config = dict(
    positions='rope',
    qk_norm=False,
    bias='none',
    tie_embeddings=False,
    parallel_block=False,
    init_std_o=0.0,
    beta1=0.9,
    seq_len=512,
    steps=5594,
)
MLP neurons of a small language model. Each row is named by its layer, matrix (gate and up: input weights) and neuron, and shows model dimensions 48-143. Each number is 500 + 25 x the weight over its row's rms, rounded and kept within 0 to 999. Numbers have three digits each. A neuron's up and down rows have the sign that makes its largest values positive.
Before each neuron's rows, "fires on" lists the tokens most often at its 100 highest values on Wikipedia text that the model never trained on; "fires after" lists the tokens most often just before its 100 highest values on Wikipedia text that the model never trained on.

fires on: ":", " the", "\n", "="
fires after: "\n", " of", " Born", "er", " by", "ed"
L4.gate6:487530534500510509477456480512511523512475519462478526505517477422472462496515486495443513483480496546489517473496507512495497470513537521484501550498526480532474498476486482467503503511528453489534529447487528448486475511520487506456509453460481470500512463505529502453506492480483468477
L4.up6:513536463469513479477481478497465449488518498510525491509493513461465477505514530503511485502484494507468496461541488516518448524494531470509527491552549526521512462508460545489462511455461499447510519528511519460504541487530522516518529522498444485473493505537508538524517516533482486546

fires on: " –", " 8", "al", "20", "y", " 6"
fires after: "|", " medal", "\n", "-"
L6.gate32:494510527505499493493508539534512511547537536486513527493509493504513510532503512478526518503446489538513513498522482465535470493526508501508468465440550446512525489490493466465510495521526467549475485514479509486477478502546484458498487517510547485492509508532540450541510486519522519584
L6.up32:508465484518493491521545476477508529489550473525529520490528473512508516521498526482486517485481518494496522490546534499490497466437495524496467513558564500537489470501477485458491533525475517500569468506522507473504501470507493524482527510493493510549574449488474484509523509502518546528

fires on: "==", "\n", "ow", " following", " are", "|"
fires after: "\n", " bel", " al", "The", " There"
L4.gate278:511557474463496492479490511472429515489555502527485520491506496429496531522486503501509498538462533508524492497519490545543492533515523504509415447523525498501500507501473502511438527507482467514487520522528464483534503509474556505473517485529496511517482520485555499517538496508524495519
L4.up278:509492463470500455475497495493442529515489494466447491454545467465449501525519505485496469522474469509516524534492485517491534536541501507488447491510501493479462490507494502452510548529451503487518510487532491472498505495492532517479524538538453471501498497476471507498490517521495511496

fires on: "8", "5", "3", "6", "4", "ot"
fires after: ".", " g", "Y"
L4.gate220:516512524491483482500498503512523515463475438530460478506505528436527489559523484495519517483503475503480471460499485507497487535492499509465497540489503492509521534482483443518466526489483488473507557456488522448473471504507524498498528515469552459499544484501500476472501486522471491488
L4.up220:500537516516502537505530495491482509453462507493525473487548494483493492469477507510503524455484426532499530481492480466471470485467526531519503528548502497468531500452492456545470547485508506493473523488535480519464504515508475487487527530477523495526514483523509521503524482513489519493

fires on: "00", "000", " million", "0", "500", "isc"
fires after: ",", "4", " 4", " 17", " W", " F"
L2.gate324:503500497439477495476543485520496503500509471489521456508452506464541470544500497464490470544474521487478527519519500469513476518479450530515519526483502489476536499477482466473481511497489500448489505517503446517473537522469492526506457497491510462490538505517527522521495543490495469540
L2.up324:548509468495483543523500482508441516514466516511525490508508481459439490520507508489530509476486533568465456484499498475499446537538472489531519489481494522514516480506521485496513513515533479511507530494490505488536460469480540482502504498486513454418533527515531487493470568483481511470

fires on: "8", "2", "7", "4", "6", "1"
fires after: " 7", " 6", " 9", " 8"
L4.gate20:488470544491499497483534525527468484496491460533500497499498465469497520551480494522471505539528496430498476529516492494478457539493493510446491495483473498516540505509532530533540475513515528497489496449518510515444492480513492457528515507522485510454482480500474512450481506470509506533
L4.up20:472457487505506485512462479512515444502466518462489481488483475487528526551548527455530486545521468488509521527535478517468508526461517510476509498536529515459546457473459479515484537467472531493496518469476485515511496482503476518504517511488485475519489491503513467531523466493535468496

fires on: "\n", "|", "-"
fires after: "\n"
L6.gate354:512538524509494496480501487521480569480574485533502500492500478435493509478468467483487523501539494502527486490462502530542545514500519498488512517489499497525490507491489489525516494477501484548525492535474483482514487492508527454484467470476514489499480477481473500470476521511488458523
L6.up354:494499509515528536460539512485488519508474532462494534516496432430480488517516499522506482520475479488487501504469476523557515476467464532504455503487475496438487483479500503484474495474447506518532477537480530501493519494498494481506481504492481454490456444470465508496482485460539525531

fires on: "ad", "ue", "ar", "al", "and", "ronze"
fires after: " B", " H", " L", " Bl", " Br", "l"
L2.gate95:479462515498435511492522453524509515533538457513493517497502505543486510505469480505478484493489514476489504519499505544480496518508514523498491487512489503489474546534510509546463469481476489476516537513521517497454539485512502557496520496569526462450498506480499519482465503507515467494
L2.up95:507498507551481526476493519535446503543526492485567472451517538533499496505455498487490470470502496443487494524501494498523478490453495484495524481549507465461507520510515469467481506484490522501470515496528488479465496438533487550490508510483492531480494512505495507491460482497485540512

fires on: "\n", "-", "w"
fires after: "\n", "w", " w", "-", ")"
L6.gate146:532497493506535486496537436481538483503461555502484500478544522473491492514508524502480519507560508491547537490511456504530460480494546504524521539486449480453511476493518500502494493540485484521494493496487513511495506547533508485498447500503473479523517516559486492493494490513514510504
L6.up146:524484470515505490480474470484491488487525496470528496569525465461516466523496476493472537502499512513486430499508517505493556480501505505513481459550470420495471534499563512504511468551489556521516469497476504509500499501510468476514489499506497497498453482530559494509502514483523519537

fires on: "on", "at", " fire", "ob", "ison"
fires after: " m", "-", " c", " rec", " s", " res"
L2.gate74:449558489499494463494510487517508497481555509480503498459490506486519525513476477483514518452508544523517511502542480501517512516493507531496490480501517475528519453533490473517500514497510495504480491489477494509490466506483502500475489466496510487528483462489573535512480497473526492502
L2.up74:454516470519462514494482477532524490486496512501527470526443434498489498464504471502515488528461487532519489495463446451504501526512497509526502524510517506478510487519530441530477485499479484475500460478472526494464485472521545502522494511529517507494524487505536477533519482457476533545

fires on: " the", " this"
fires after: " in", " In", " of", "In"
L6.gate263:521478531470540517489533481500511522467434523482493475483494488468522493513542469510466435518526475489520508465463473506528537529470538493470501519503485415456469509525522503452499425509510531460530494520480486513515470514502463492511518531482467500485554501494495438507500446475529487501
L6.up263:524570527494503495530501497472503522513540497511528467544488548470473513489551520542530567460489460501544498505487473501512542523471499517473493484544458470490510491481488495530511484494477548484495529519494485534517461509508500504500491506516444488492507531507515459524508520547476523507

fires on: " 19", "20", "19", "18", "if", "ec"
fires after: " in", " (", "–", ".", "R"
L6.gate180:535487460522549527464488498530441525465478508537485493523549479517547489507480508507523519476533479542495479500505533520523505438509511499515515460497504514473528454497526504495471514504506497466530541469522478536522513510480505524530497486476502547509495431519488449525520490493527485492
L6.up180:470461516500481537456510488456538477461495473506533470558513508540534540489501500549513504495512474496485510460529494485507486509438521512523500477485484488500484519521485512499491467500475470486519511510539522527499525503519520498538561550503473528511539487497515489524518525519469508550

fires on: " 18", "t", " October", " a", " January", " April"
fires after: " in", "In", " In", " January", " Pro", " October"
L6.gate20:525482476490548499501526487548503500530493522462550488487485524495489518520515572491488547481534476517479525498510436539531497492510526458483479465504489486482492512534478501498516550502478523549511531520493560482521507517519539525497521481495428493516504479484510504474485480532486500500
L6.up20:461515443461477486472500502472512506509582500533513471504521534457528470438499515515497516494521472470495493521498475526516494486488498467529506508500504551473514476504506509516507499525509517514495518532493518526483518538473527498497530509531449508449506496489499478544478483508457526489

fires on: "n", "'", "v", "end", " of", "ys"
fires after: " O", " K", " Che", " Ph", "il", "\n"
L2.gate179:490475526487513484507500499513507505533465538504530506545497493509500494497512542503495490519527505537526451501489533502505528499485519501513499516525516499470530516485521502525476503529487555479450476545543490540536490488523525462514495444566500513478506480493477468478472479535511487481
L2.up179:511508506462524533536468535505508465523484476492515515517513484517541528517474533505521477510527523532491473533502519497503558473499508516522490514496509497484483484500478507533492503468488531468444471503573499530538500471495550513497520459507490507476494499503470495478491489466516507515

fires on: "z", "ing", "y", "ake", "s"
fires after: " T", " A", " Mo", "m"
L2.gate18:503468492495513505441495488549508450518533512497487554507521491507512482480475490504478515532473491507515527504508555492514493549526479526478560491509562479487491555507517523477454495497482528516462538471496500544530503520513538507547543497487518500536487490524513487508485470513500527497
L2.up18:476520473505532482464495468522484486498499516511497505497519457502509518529469444497506540474500513509509479507534475443484478472516541481525494509507510477531477509503502501498498537469475497470506528541508528527487511494554509480501497481466460476505541496485546548480465447487458515504

fires on: " the", "\n", " a", "|", "==="
fires after: "\n", " in", " at", " is"
L6.gate156:525542490532515514492517560495517531537467534530487517519486493482466517512572504513463502502481497550519466517506492500487496495516492519478495480494500481481506489489479530515500514507511491471489523476508470438472477512493494447456526534521456528498478546524515510522479510512469485493
L6.up156:515492536527540532503527537529516483526544459513486511556502533507507503513491461522472485481494482496517474524524449474457543453480505492517535456464502481512476468504476488515508504514561470523497518526453506503474491485525497477521476488517477503454491534503515448510493523476480500528

fires on: "z", "el", "ed", "od", "as", "eg"
fires after: " A", " N", " P", " n", " I", "N"
L2.gate190:504495527491506550456484481520502458487490489494452477530506516508515451512476512489522476461510508476516494493475510485485489470516532480490503505508479462501493503521475503522465493489489469461514515514559483513478513478471492473519486444522497459508511498524455550542504497480462494497
L2.up190:485514520535493476537453470480503497522462478519465505519489505530521469497482481473540494499508484463509509503487536521507527489500514495475470507485485477499472492466480493494491476474498489507504487506509475542527491531510489488473473536512484465553480538530496516524537485433501484450

fires on: "==", "′"
fires after: "\n"
L2.gate220:545540467499520513513503462528506485507482489462496456497532507516492496562516505493503482506504490529525535466463545514532506532543530541477472514537523469469477447513499564495515486485463504537520484481478523528492520513536523484511520520472487464514515486483514549493503457512528454503
L2.up220:516510479476470542506462505493513525509500474429453466495485507527482471514523454540511531505475493473489499470486510524524519506520521467543472477482444483494450504508500541469495456493452492492528475525457504491480477537500509455525528561463511490505464474473517499487501480489500504505

fires on: "ick", "on", "ic", "il", "id", "ourn"
fires after: " J", " p", " N", " n", "N", " S"
L2.gate134:518499514474491527501494497511510526517489497483495527509501488531505521495562513473497466484507444479514517540460498504486524465469530555466466529519513510437513483517513492483490485528512498481481490508487556486508517519555495492466501493510518534523515483505516459470512455514474474513
L2.up134:496487511480508479508506532501483541498495493564514506518488466520499437510503514497489466448524511474529497513471523503490501510480517542512501542503537526467517507508508496506550481555472508500534509474535512526494543508533465552509491452524486478480511511527491476476521498518535468524

fires on: "C", "M", "R", "S", "P", "F"
fires after: "==", "===", "\n", "===="
L4.gate383:473499544478470451502468506517521511512510538537486454530483516491516483524515490516497506480506482471491473506481478554494481523517522525520507503495523508525514514554511503524513479479505482525488490464518493476508493466517448506515518503485510511524514506546531483490465503467486527514
L4.up383:518520471502501500486554498503509520487510471537503486476512519489506505485479485517493490456486478472431498480516505493468492503490529463498471467511492510512515478546500526538459489484516518477538489535527490465510519551524511513438490527490483437480498465466496556475468560517522499489

fires on: "6", "5", "0", "3", "8", "4"
fires after: ".", " ch", " around"
L2.gate77:510499489471531522475475472504418527493521501500489440459481536478484524473481569512535558496502498522493501489471455504473515455480484468456465467485498555503490512516499506498489506488505478469502493455525500499496496498518470453492515480504494499510481456451513435509489497529494471496
L2.up77:543552475515469498522475466504490496516479520566486522472537493453525540504527544490506508523530503513495510462462464462508510476508518525466511509495499527478527578492530515505503513540442468480503520461531470491503529502485484476476537493463502525523463490510511478485517515489512485487